From a checkpoint of a small transformer trained on Wikipedia: 5 heads of 64 (1 for keys and values), MLP 832 SwiGLU.
MLP neurons of a small language model. Each row is named by its layer, matrix (gate and up: input weights) and neuron, and shows model dimensions 208-303. Each number is 128 + 24 x the weight over its row's rms, rounded and kept within 0 to 255. Numbers have three digits each. A neuron's up and down rows have the sign that makes its largest values positive.
After each neuron's rows, "fires on" lists the tokens most often at its 100 highest values on Wikipedia text that the model never trained on.

L4.gate127:143157127136143108115164119157112140138132122106125116155165086108131132184082165130148160072129151129144113121156135118110181132073135110103123110101134123180127169115116118115142098146116137090083142108141121112169135125120104157155159095088112106130117108111118119178168115118149128101
L4.up127:173144125088178114122134126130082157131127111080144122151130126082152120087147157161136169155125163120114143161166134118144131135145120154152102160104136132134140113140154132145122126151140140053114156141137164063178144179121117145148145105063147110141150106145150116165167122167115115097
fires on: "ation", "e", "es", "th", "at"

L6.gate314:139133099148109168152146121144143095136153128111137103155136181106193162141110109095139157074140125108096122137152145149133146145121154114131090086097119162106103116154120142085172151101092127136125104127132158115109117099090145085148101128176090135168142122185085131114133142127141105155
L6.up314:105089117114158083127165167162070107130093120080131130145096147147170151177128107159115143097137103127132158107123148153115132109144144093143088111128132068132121143125115158084136135097123122116135075111103142095114070144141147139117128169177117120191120131161100120094155129124122101132
fires on: " Al", "al", "l"

L4.gate446:183141129166134138129109104115084148112129109119124111101144156134119177133079108106105162138143131117095116129151192086112145133158119138089109096090141126094138113079158122096159142101100138144149156112089141144154151151131135134126167081148131133142170119165110098161110092132094092128
L4.up446:112129130130118105155167120159127122093113143107149149133114106132134175143159075111135124133143142080093115137125153114118150118111158131136134127138186136128097125132157106116139154117125186135105113143094070133142170122108142098126117094132101152119134150145132112147129095058119110120
fires on: " is", " Z", " was", "ine", "z", "g"

L7.gate417:120115135132166141104133105137100111135154112159116169112054127125135115176148111139124143100116161161106144078186110147137092141103137183090124096119078154154139100110120098179136101132127097124094116102123108136121124135119167118127128126148134129138111099163106108134130116142118107137
L7.up417:151116165104136104106098138144152104158140146138127168140123158133128075137124159105123134109113123107112125118060149099140141150152100112071114151107091122129112118083158132134122100121119153090113098132180128159119123128137184142119113105113127093113100145132151143151175148089170111109
fires on: " and", " &", "und"

L7.gate168:136149124123160175160137131139091094109161153123134115112107099185104174112139089135109124104139126125129144138125126139164125152091176138111134108121153128136093140085089119097142132121128146101148093136127130128126150162123086127148116101122096126138118098139116083166117117119085124149
L7.up168:164088107141094152110137131175147114161091160149114134119119164154136148084111125156109161123139107147144126172108142136108115139158097118130130138111101143157119148118101124126111132110140083104101106107115136142165146098145112106137127147122128094158122077122120130094102096086126146141
fires on: ",", "ar", "t", "ed", "),", "an"

L6.gate671:132163121124129095120108102121119130137092132148134155112113083112142150185104132090150137137113095128076122108081135118102116131125116094102097090141187141118089153096105134107098139150108109137145156117160103169138119114131154162120156118164099109141103135134159142163164070151159079111
L6.up671:176147111106083122130096184128167134084123120110126152144157102158128125082095141155133150152125104138133174095144097166111104162137147092088141127144148166130116116108126114130136120112089141140119112106130089185144140116072140105144127107140113091130160148144109107123141115148110096147
fires on: "-", "al", "y", "ba", "ly", " Her"

L6.gate458:178127144139118134180118166178138116115128136135121136138123144138140145120138164137127152151160087150070142092165131123111114145156141101160146090078105139088152106113097132157132162109134124140157136106128117118127109120146121138140136106156098078135113094123116123108110091114118103120
L6.up458:156156122120150148141134130136172119137129122189155115119114117099094135120103132153134109157130096140129137127152119147170107155111179113092131134160146137148122171129142139130110142147109173153105083127154104130128150113118125106148164145126128100129133065154063081124141105156144149118
fires on: "th", "-", " per", "if", "ly", "nd"

L7.gate72:118149146104125115120139140133116114122085137168122121117116123172140156150102146074140147124128120148129125135149161161113119120122139101108085122123110150120103140108065155144154137141142149148091135112151095129123132088105153114163131126163137138146170127133113086127161130172143125141
L7.up72:135119111104128137077114145121138137122111170140110167098100158178137128134132135113120130109114128085113114142136146176173125120182103108104167118146111124103175141083121149122077097148164109125105170126131145114129136138148152125117083144107143107122128104108135164103075092139084151133
fires on: " and", " of", " for", " the", " on", ","

L6.gate648:154138096118143168195147096116098109106127120139137111104136122117114119144094172151103126151133151154068147101149101160101128141125123129112122077147086144090129137139111141163124103092122133118096130123135137135079111138135108087132197148110129112158149150145154147183103093157104136172
L6.up648:146100119114113166147143105127117151107123134109141099128104115112151106124130154143093130124146088129155130139139074144103130175163121140101142135136122117112135135140176100135120167109136122137121117090114141163096139139140084091130105112117078137149151147132167102147118138153093132147
fires on: ";", " |", ",", "t", "ca"

L6.gate570:146135105121154155125102098112181156154126125180136155073118135133114135137123170104073142134104147113134114106110156155123115122137107111137121119163085107115139120128134134159129112127114111148132129119123162085071178096125128095152142119163171158135122100165146102135146133143137143105
L6.up570:142165148129125134089152191106193137196094137128119136153099087103108106169146110157137110108131144107130155149116099097145106110130097094132166166134129148125137119135092077161131111094141106107148125161133090106144154139136137144162178104157147113083094153117141092146136129131136123116
fires on: "ver", "le", "ell", "re", "pi"

L7.gate11:091119112119102102103171096111089113103146143175137088150150100117204122094148127137172140144129127113108125127129105127154089160107128110153157106094136139156134153120105134135143160137080140139148105094147111139089116137108166135152142161130163135117125144186116131150156086170149088156
L7.up11:136128139127125154114137124106179098119172143111128108205140133112150097081131094134195093095149104115131135094138102145157100126120135130103143171136162099155141132094140118162126144107110117184134166146122101102145084176116139142111133113060152131144136109122145138133134093144155125077
fires on: "c", "ur", "g", "vi", "en"

L4.gate594:123127130164101070119150156143080142123161132146126105109154102112177144096158088138127096130104117100077090118149157121128104187086132129096155144128147121157176160141109090111137136154119123134148125140147171115125073140116136110103114156126142169127131184154138129131158146140090133136
L4.up594:131141140130114107160113149135122129136117138112083130139136082150090176121172087098172177138185122159135086120085124115146119137098143140129163145153132111119117154109166091157106138122166164154145154131122109170136118104124114155075110095115143173133125099138151093092165122132078162124
fires on: "vi", "v", "ne", "g", "ha", "ba"

L6.gate526:162120140124107065132157128159137157171099155108128161117125116116152159160129105117145161142147104146135154117117102140129146099124116125178130135159121133134077123149097155135103149174158095124123144135107131114089144156156107094127111117127144143118109125137194118109144092150111137084
L6.up526:126129114160115097117089120117164111148120136142131099148118106127106107116157122099130118114156119154146138203115096174132161119135124103126119147174163107153145111133110137107124140135137123127099135165127128126113111151158116135103159128173131109141091126140196111136150132158125137146
fires on: " than", " over", "st", "c", "for", "an"

L4.gate746:149129101154105136143114093162121131105153142121101169114094108175140114150124127101129134107139139151133136109137169120086116150141108115107112117147096162113106155075067166139100126132154129155122118117117092119100125117125135123123135142108115108130113124144104085110132108155124124119
L4.up746:110138127094161161063108119148125145115112113179115137163130133057104121063143111152112146110145147153097160155068176085110123160136134112127140117136111155148096126115138093108162137131122114103139132145137154113092110138127140130192133131100079140137111120131118178141157140127148135127
fires on: "o", "ve", "ad", "al", "ing", "te"

L6.gate204:115145152133127161124139081146161152079136102117135099099137176107135110154070130180133121128124106093095160134148151160171127145112141142095139098144088150125143130093143125160117123134164158133116179125097115107109112155092143098124111128126100147095141141146125117115153112112125098122
L6.up204:165173160128123154089137165142112188099136094110116104102141069085135142138160127154125112138178120094114131121100112096112117113181121087074147178104108119117127134099133127106107048106168119133139147129117096152140155102117154122131153092110138136128123172112156120119121131169122125156
fires on: "y", "ly", "od", " Hu", "re", "le"

L4.gate603:135144110125169151082148133128121171121093144174139121111143100127145154153104141136090143104103142160115157142128100181138130140146151100088130146089114122115133120193112138109160184122138126128139144170112104121121152124118168087170093098125079097130146092142136131129104102136101131143
L4.up603:130157147090170186091114111135124116115129147127115194127172100155160153139113107126114137129132130155097098154141112137117140133141142153125143084095175091172100142116128149165143134123112140114134099163168100124089153123171077123121094111110122152131177096109098118169125138111079125167
fires on: "lo", "ite", "er", "el", "ro", "ade"

L6.gate242:105160136152133135111190127150142102158157148176127143133096160096106137101096129125120109147129138133138154123128107124157155142124184130159176141145160120161146105158129139127105126084120126160138144140109145155115118135095105080145119094165130145090076099111170122130144148110109104166
L6.up242:128175141120121195136136128120136126184154156157119143084148106180111143106121126095173119169123095159091133146120105157109120119096129109136121144122129106165136123135151152119128128149120119142136175168153126139074135100115100088159113119102127112116107130141143137141168139129082103128
fires on: "on", "ro", "er", "all", "s", "mon"

L7.gate831:111136158123097150088175144107132165152101137121160133091113134099157114178129164138113147101136138087148097184117130132139149175105140111149118115135140181127114126122139149109138121161103122143120165120107165129069130078118130157138153143177131152120119090124156106141135106130117089169
L7.up831:082126106154138092091154149094116112136186128148121138168099133123133137156103159121122134098116111097170098128097114193148172154109118106157115127160138122122093117128155128158146117121156124110147161143110156110166109146126127141148117165122072156117119083143119122143143123092123125125
fires on: "ing", "s", "e", "d", "re", "ed"

L4.gate150:113115120090107120158123152156108144138110165079132143073156128125170101134123141149060137110145132098088104147160158110099124141106168091138100112154067157140104126118135141128109174135084153097101143150101156164178142117147094116125126116122095130137092121125116187146139137103135087113
L4.up150:140095158128149130121165125141124119111129125132158083147140168129119158082156114160121133142145098143091164116179121122103129131112133108112143156122134108136165183103168108143131115161114146094123144111138140090147095120179143109131113107130125073149170144121158126182144132115063087184
fires on: "t", "y", " two", "ight", "if", "et"

L6.gate55:124131083094141144117170128104151125109132086121078109139110108095112110122114138140130081109112138136102115111138131137125116099114118105121098095112113112176155151131152149100147145118148104101127170109104152096118098144147153121156151154095127127147127096148148120155105204186108084124
L6.up55:172145089124142113132107143163074148082115097104106163167118150104111067166127135152115123117122134100162162187124144147127128117135164183141150110077138125148146114144146120145111120096152113110155134123094159128148132139138084141125097100113079128142085122124173095094156110143134131107
fires on: " |", "em", "l", "m"

L6.gate203:143119115145172089163120110122096151153125145095129104147106121064119103137158115148126151138108190135096097118143107112142130116136177125102166148089156155096150119118104113120176118107151139104112132123131128136134123097134113126107105096144145139114101105142130150118109111138127115123
L6.up203:156121175141059098163133128157165113107122110150131170101087156097118107116103133138088107137140116118096116170150121136143119091080124116153140099131170142143152144113111135133117105116095107134163137105096090138109145144160151177089152109093143144124133132131115104106099155161149153153
fires on: ".", "\n", "n", "la", " Me"

L6.gate224:158126138125152146071127119126125090131085108156127143100098165106163160084094192124104148146142113134126116122139152153089138145116145124150091152123117144171089103157154105111095101129091150131118135136117129153122129136129091142144160123133156097131106113135148131152140108140121118108
L6.up224:148090134126174172116134100094137107111137093141104141154157090129118096117162139114169164155137132201158178153103114141125170110142084138118117103143133115109156141091105111103095148106120068146145153134109088107130173144156077099112136135121104106151117135139158144163158157147126126142
fires on: "at", " |", " (", "\n", "con"

L6.gate740:131123148119152154109170118145155108122127120129160127128154142105134147082102106125103136125138150136173126122124139129101130159113087082138139140103159180140125172143106119132167152110161109149149134138151104167176104143134101084120092112140126148139156125117137142133154153121137142121
L6.up740:113078179111148126135131097115154072094140131118125162079154113121099167105144159151120157130108137139132145140139101149089134126096112137134153108108153150101138125129152130112084163113104171134130142173146118153148150114150128107086156137141113141135117144122155149167159129143135127167
fires on: " |", "u", " se", "et", "y", "at"

L7.gate678:080197131131109119093135162154057126125097125124159110143107140105139153098120134097137169149152153124104105143143107102114119169127122119134149131151107121148122138123121137150122119099125106150117120123130146095131122154137134114159151156124124134152098164116126155164137101132115091153
L7.up678:139115116104113115121141132117168161123068141084104103118119145148124129110103129133111131137145144120152136123144162100123098161126117098139144165144150104100146112101164166110112175111162121160118159099119097118093114157120116103165130101124133154130166136108100117163094107144125129110
fires on: " |", " —", ",", "al", ";"

L6.gate582:120104162157174088097150131128147133108091082121144159155140133125129160122127192084121140121107133118115089122153122107137090115115110166135125133098097147122108090114145127106147160160129146135131140123108144142080179129108126162136145156108159116123104130122150138174123116138153124106
L6.up582:088169136161150098138144130148092146158143147154106167121136125125149135145118086152133059150167134181115132146162140175108135133162092115147106165134148134096121131120136140112097096119164144135134152150162119105152137110149114158148126113116089121150138099134126143168161118122138115110
fires on: "\n", "et"

L6.gate179:181145148159138111137109140125125154140138151112112127146098151112129097107109147123131152122103103110117114149129157173092131139105089107110129131137093142134145076142104180192084137110105135085133091120094144136095137121114136120143137096099112100102129156135160118125132118087126110122
L6.up179:129117112146099113159104132121141100154123133090140095154119135104157104107165101129101149134136165113144103141153137131126145192101146160124161164135082137164122149148144140122122148152126185124132073133122164170170170145143149071098135157142108148157148106095137093141119128099104101088
fires on: "|", " |", ",", "th", " and"

L6.gate269:154113130133148147142121112121122131120142118077135058068121108151120143088083129078109141152155126105118113149146107120167141143143146129155128164141157155125138120140117145065144118140121123093117077126155096162098124149140126127137107120186098138105109156151120146147097107119128121169
L6.up269:134118124155116136141139121124117082157139104108184133090095094114103131066074119103100126134094135101133153171111179186134143158117145151129126152130124116123089138103174127113124109113094084101160143125096123144153145115139113071155140090136156140135156105109153177115124108136139138136
fires on: ",", "er", "n"

L4.gate776:134165162084118121169141144167109138102165135107117133100131123131117130125113118161116126157169113133147128146148164117149120170137121135105129111103141183103101090120107153104147135159084108127103130137123119105150158122174101165185158109174144100112098107166156126170153106102107085128
L4.up776:162123172126133120165102122155098097136115095151119153118164144143102151090094110151109134139121110152138128129146129149132147142112085166078086122122143143123126149093107103122157097118066140132125168114154114091178164138167136151141164098106142122105105092152118114108106118095128135151
fires on: "re", "t", "+", "ig", "van", "an"

L7.gate810:167165127154153107143132150146130135110114125104083092129141122049127102129158139138182133113057095142111107128144150165122084163133121133119128099141112119164096114137092158152112169124141126119111143108101111189092165101105176116128092129138133132115088138138118162119120090137111131110
L7.up810:148176138091150106117148152127108145119116103143182168129107124130132154127127121177118151133144160105121111113147159148134156160129148092099151154147138160162121094129166122141142142134147171134101143111113141116130118114108152131089127130123155107077148167100103151145146134144122126123
fires on: " and", ".", "s", " among", "mon", "th"

L6.gate345:154155115142126109154112102131128128168131111117149132144127128068134071141083117109144094141170155119076138108158060103150126106133138099107126129118136116100109106119129123131119159109119121095132153130134164109152137104111119138095115090109128134148115112125166081139117094198159120144
L6.up345:144119125159108143132105168141147176146106121118143120108135122111126113165077135144166141081109152145126084152143117177154109133109079136162096116132107160123097117104138130142130126157108139157124116110123158156096122109141114147173107131111112123153117138155139107113081139126150104110
fires on: " M", "1"

L7.gate135:099173137133118128155150126086137155113104138131150145166130103102147099172061141123098128118148111125134130113124134142087162142157121091120112088126160151141165133119136113102116114179132095102119130116112174135094149141184152113161105122119069079125117134128136103182133118124103130135
L7.up135:091156130119116103144136116091135117145145196162170145153140109132100132151119148178116123145127123109168134168156104115095142112128121142127114129127073121148094120138123144098152141143149125105169123132130156138108122098136121166166142125149096102126125094118131097138146154127140109141
fires on: " to", "ing", "ite", "After", "ct", "ed"

L4.gate770:183122136105111135105138107138105148123141105167108119135109162118150167110113150129120124100114111101143119130159159161126105130110115148082146130143115164125151123165111163116171148140129129156140144125112162157146117127102075115145112160093138125091093119167163119118166122158132153114
L4.up770:172086129092126119099126127118086155104124124110138169146152171159128096082151168138149084111111097092103141157141094154110111098128106149136099104101121176107138110113117163143168169141153133151091163101112099158184122150119146111088135142113092124179103141134139130128162113172153140129
fires on: "c", "und", "ot", "w", "ate"

L4.gate56:153121095118145079103119127124140187119099103129109139149117151155170163144074132094124116172098108094148118073125141142113152110137133147126125118151120156168135099110115164176146168141112128098102148138124163138165148113103171191157130131107149117124089130128097114193112118117155094100
L4.up56:172091148203143124145103137103131162099104148111120116151131145139112101118156098132136155096107160155161119133168135128129113126086122147110114129138087120159155148130134124103146099140115136159124115170106139112134134132113115154122145159139124136121064148153142106089100093096134107142
fires on: " |", " f", "\n", "|", "\""

L6.gate207:114139113133103115140110098134127171147133180159167097154115116129140112133084136130118142147137150163142141123154153114089111126140093103106146108103097154143120125131104110127059113163088105117125132096114145150138153138144103126178176096179107128120143129116167142093137107130149101152
L6.up207:148157131076159095147127112134115133135120163138119090129143178074112110125097171128151137132133131116084114149121069129120116147094133125143129150117109140145161139125115141161094123156101147129127144158125091154132147129107104146179123135149117147124156133129105076129134112126130134160
fires on: ":", "\n", " \"", " –", " is", "“"

L6.gate752:127121141143127149093144122138160101112146134081146136137135146166176125119130169130166150122173125144139110127141120128139156148128171082125112135128144111122147087106092140101153111143100086088126125118135141116124121146061123168133107121112111141149163118181136142132121088128117140110
L6.up752:137099070112139142167113123128132148135113133159168159176040126115144121114127101143152183118095150150143128071102186121071175125133138120111097134088172108117090127121117138075134180138096128130086119129072099138146148123076097120153136142099142139110145148160108138102141115141109138134
fires on: " I", "l", "O", "al", "A"

L6.gate433:149165122133115109115136114159148099164122169113127112115078113134129145120150147073121094122149146126115147091138163156121152138136164155106191125159117108128109119163138132163093153129082094125152136098146161152111141156104136160162130092139158123100088128143136114076119118156103090168
L6.up433:096157120101164149150144134158171122142178122101087094125127101161158187136126133088115121112136106149112136184104129128120121096145140128177155127149126116093178102122118115179116120159184155077096148126133120123143132151104144131131106145146095124077117174114128125121084096117165122141
fires on: ",", "er", "um", " to", "ol", "n"

L6.gate120:123107159113137156107117136131135138135095095138139120095112155148108092120120115132152106139159142110082126142105152100111142132131128094097161096124141117146096094068111110127110130116111129137152115112106123143120202093118173107147135115109128112134128164156147086109109099153122079130
L6.up120:109122103121069135144128149065162126115134131132160094164200127151151130089125170130158163147128116120165136116114111110152163145134097078154114127128138156182120136117123118095173114133067155124161138138068096121081168143139098136124128090144180130126144169113148109141077125129066144157
fires on: "'", ",", "k", "\n", " |", "w"

L7.gate182:173141152106133141131165121133125170145107065151122159136164163122123132157147122096092153115162120171087156117130164111103149132109205097144126163093179132133127139114110108094161101106102129151138094109145144143136144077105130149141079123137153118125128090105113136130147102105122132126
L7.up182:136156103093114110141122132144131129134139081141150148125119106130138142143101116107125137113160137152116143080133161140121175127202139112134144128159141109170089111138117146115137180110095154101171103108124164176099123105122153132133092134096067100117111106137118147111115100161124117165
fires on: ",", "al", " and", " se", " ", "l"

L7.gate229:178129119125105113083111120127132156138139135077146110136148175099148118120112078107138098164111144114129082124156127139123152140114151123117119122126087125130142116092104140085138150113107165187143154173104111166143091085123143101125095120108142110135116142154178146149154135122134118134
L7.up229:117112145147136128148153101177093106150108121127170120116168166153134120151137129119104130143119143137118127099068106121117171150151109135143133149105064137092127153184153129128120139143138150146144091127094088123101156158176090119109124178143086163120128132108111152082105173175123124111
fires on: "c", "d", "ist", "ra", "un", "s"

L7.gate259:113125143114126194158119107146171132135172174155175155109151117091123141159111135115135167119175107109069122171157091108105199149135110107124152135162129120125125118159094127141096137137123097110126106115134145064139136142140110117108109131170099164125145162148121132124120129133151149126
L7.up259:117135106127148130141122125122097133119135143115153148110095150110104110145128098162131151125128107114125137187085121133133141185167098123113107145176127159113071114102107146147064109122122108161119136119111153135134116127147099099141158103127127128104152119155177130123172158075129116151
fires on: "'", "way", "now", "e", "ing", "ize"

L7.gate487:145147126136106129112137149142137139150141128104133132124067101110152144122139145134107124161142116127154126191147143176168162140164130135112104115159134172094149111141101100090126149127132124155118111145142096164081139129088097157168128140152126163154101152107141098106111115129114104110
L7.up487:131129122131134128109178141143116093162152120110137089094136127155080167125117140141106098103091110080091103154145131165177109118166142145101150129092118145143168136125124127131117146122130144125157156158131117117107098173109157123171099117111147115097100140127155111133118157135112147138
fires on: ",", " of", "n", "east", " East", "d"

L6.gate138:156150129119159138140172089157093166113109107117112118138161120154143155118098114111129136109122117135128101092143151122119125148106116120121112124108138137140103153144134145110132160135121125142116132096105101127119145146141087152143065131157162113133141131120158141134112086142133078116
L6.up138:134119100148155130127135142153136128114142116106169118134126105123117124117110089147116103086095141101134119104162147131107102092126151118181141187113128124154111118130105136156115117143138169108133140125154089135171151112137138140150083124107164136100140136127108124125147124147155120173
fires on: "g", ",", "-", "c", "z", "d"

L4.gate415:136142125146207130153117145160129115176141100173168155109118151146158122154124168079135162129111102147121127155154140146124173159099145144129126127122159118151137166135096119134103109118143132097131076108156090141084166133095121151104090125135126156125128118143128088095128106137126135121
L4.up415:139112113143093124113127149102129125133130126119146161146112100119139101151149139102134110111105119117175097109118157127141127164154143126112090193118119170148117101159146124138172103098115116077139155119149149149126120135112119163111135141139131132153173134112138146093136139092118152102
fires on: "s", " and", "ro", "ri", "ated", "ide"

L4.gate521:137106123131130166121120125137128134108119142146136122076193133118136130125089139132082146128131167128130116171169118123128088159155167131154118132123149118131098153142090094151141175143120105105115085151135143121119132140176140114152137137137097080120113138121113161108128104094092117131
L4.up521:128092171101107135122142126099183154133130127161104122138190161101129132140105112145148139122152126168152132127128120139145141105134111099126115114100129166110122131161150134129139135141159159083133163129126148141112099111131135119107137119114086111074138141133077134127097086179121126104
fires on: "d", " |", "la", ";", "st"

L4.gate717:110112114098163141111136113159113171164134166106120099151187158138148126166116122133103153137135126136105109149162110128129110143124168125160116086135081112120135116108091111165118151134112118078119078118116153172087162114147147145140148101135150139120133137116148129111104107124115156166
L4.up717:159105128112132126109122113116086156134148155094134114123183126118131090107146103120122157176132096124110085114148062135129108132110142138139129096087156155138110095168110110138121129161133086112106124124139110133085119108105130128136128131123137151098171152126163121127109146129164129166
fires on: ";", ":", "tin"

L4.gate249:110119095137130152132110126134117115132136103092104117102123107152104151132104112152110124141146131143144117153131131168099089162141134134129117103162111160138176116083122095097129141125112126078163080132090113084104175144149142097107138107131112118117160103117153128127136130112170115160
L4.up249:146113134157116151047108143170155144082106087098142128146131149141151172071102147099139127123094132127149145126117157144123132160135136144123112107128137137147177128095181102123112117115139136110095149138139091120160139091120138114110133136119157112160120140129122108101104097104129112119
fires on: "ry", " time", "old", "um", "u", "ence"

L6.gate597:126149124139098095133134079127125137139123160121147112140165139120121121077104151149132132106099143149155102129089069150147112133126136138142119108162092158092172143094097148133147135157161072148136064154101133176147130128086118119111103106116141161105140127118142127127125112129145114117
L6.up597:150104114129136122149187127157108106105154118128100103108128142146106124125135136202120115115123138127092100153089107125079141121169145108107073108140140117088115120116181131134091140124106116149103118124127092114087091153120145143157157137102106139097147131138138179145110126134126123103
fires on: "d", "if", "ra", "wa", "de"

L7.gate504:094155120155147151123142121140112149109116141115146123120149122129125083144154153113093172111147099108084085132147128154139105126129152117119081105120141138151116090133120149119157142128133135128118136132155177084114072143107127150140130111107135111126103097163097152158148148129155131128
L7.up504:123111130118099146124090122098150115113104166112156148119162135081093143112123141158138142186135130142157119128136108121103128096087148101119088129104138200106096115093116119115108149152147151147099090103106162172100170110129137132111135145122109130119146149126111113147123083151109117145
fires on: " I", "I", "al", "'"

L6.gate601:127100119120092115087130133143152133140122146152123107110054133125128106150118106102115154097118140090126150195127135117142160127120172115138142129144159156139146173139112123104166132128116140144111144144116161162132097100089136140143105119121167129144104118139145108092107107111123133125
L6.up601:132126084138154139135121145105064113107128167124127091135169135160087155104120083145110129141168126088096132099121055121169140097122136129128148122141145128129152147121115107129140152104131097105147122173105097133153114128101127136122157104113117112134122135133172101117080122088089130127
fires on: ",", " d", "n"

L6.gate516:148135134167144151110092112135161148133152121134145089116124144155146105134131134099127154122141136121122123136096144128138114147096153116136116140161131140120174168113145106115129140131118106123102139105082127110069135103167142128150116092119156105198111132144157147171147143143168136110
L6.up516:160105134152130124135148127112144099082132139135140114144120110131122141140139092050154144159120126134137135129134127147106089133105120095100092154117134094133089137140092128141118131124106136103109130118072172143134117151132107142093125196125214135127142133126109151156170168134117173170
fires on: " "

L6.gate311:142120143105094093172132110121127118130135199122140106070120166141125093109116162139112118136109119105149130138141131148101116122074095129103104124134129123154119119093118106091119173123112159102109145167101147129093123129125100127148150120133189100156100154120158108148109155107105096145
L6.up311:170168114089140141133146153152127143128079146100168084145116136134147178127105105116082140162120119136153153182080107111168109114112126121087176123136158102129164138097137165136140123167142108125129119155138134138115137083129131137109121095113117101097138149114110129137123125109115133103
fires on: "t", "ar", "if", "ub"

L6.gate359:095205134147131106076127143127096106162154129125116173131131122111131131132141164111126102138126115118148130121122130163153115163158155097174090108154106150169162139129121139133129167114104125131133134101102104121135127117154112121133116098138178090153094094124159096187089108132160086116
L6.up359:165118121099069147138135120116128115145169119114139149147132125198141114107123125130129127139131137112122149090114124151159153127150109139116102102145118086130104113207145178145115116124087144112144118151074114126158086092112089102149162100124131157123139110114164110130128130113171114168
fires on: "d", "rect", "r", "g", "ce"

L7.gate342:121137133130106094090171166124127119125136135153097134153091136110128145135144119125114121137126119112088152106129131138118141135103158085161108154155147143157111080158129159142127116135164164101097149114158117100125157163116134115159145142141138147148105148128147100102109095148161115142
L7.up342:114111079117177167134092134064121166121160137136143106126115148114128134074141116134095072127139151152156124127106081148106141140185142129149147136103113160138089149099145142089112105122098132150079132154179149124140116118108142091161118137122143137159124125126129112145104119120117072156
fires on: "d", " of", "y", "'", "ig", "mp"

L4.gate713:132104136086133127090181126135144145154112148133144111104135166116118098084136083106127159134146123120095134146160111080102158144113091169116135130089153108083131148168094183139105149127111118115122117092126099158135109081094116129138118123137130147097141103104164158133169120088114145123
L4.up713:120153146097123115136108094130091108136115162136155145147128136109117104126123109169131146128135115133134115146082111074139098146126122109149119127145150148092122106123133107130126141097163122077198166121137164102086100155110098136143126144150151151158159133144120131132158128173112159130
fires on: " Ab", "pi", "arch", "on", "o", "our"

L4.gate452:140131142131131147115086159085162144092118088126134161076089138123135123129138150084102135131160102127174167104167145109082119153172084080081105155134133137142124148140095141173158123113123125104158063072099118108106157078132183109133178118129117130164124139156093119140145141117137114114
L4.up452:175140078137156105121090155156105156143150139102118183135126115135110112138127115149116132119159148126138123163091139152111135159137135134110075144146106177132132126073103105142149097167107180117116094132172118148071159125120102154143164091126116117130152120127131129168136144094136114114
fires on: "re", "e", "ve", "or", " as", "ing"

L4.gate87:124147155111128141112116125127175134115129163158170095109111114140106164143098121140169167139156123191157159136117146178150122137128173179122135134105143170127114144128088130098142125126175160103110140133143160090107169130172139140101137089144122134129144097122118110158130111108129134101
L4.up87:129137162084155094091130139135086122134118149115133109125140070066127105201131125102135155108132135127104090120130128122132131138127085103178110165121113120161128139108137175120122141156145116088130126148139110133142149131121123166162102163162140115187165139129139155184155116095136126097
fires on: "vi", "ation", "ity", "e", "k", "b"

L4.gate580:121149121111176096189132126118151122116163100149092122136112132122142112165127152082157110175151110129138139142153091170128146168154146121117103122099113165129116182164084161131076168166133149092145146134141152170133141123176099160121137138130134122153126118097135085143110100125169101093
L4.up580:128148114133135137120156120103127164109143123116099132105121076096138155150134161121150137176199111122112129124140131098154121125129148106137083122129151113141117126140176123151108117137096110135130130109104142135157169126118146118101155117126115104095141124140112095110129130138107163127
fires on: "ce", "point", "ice", "chi", "um", "e"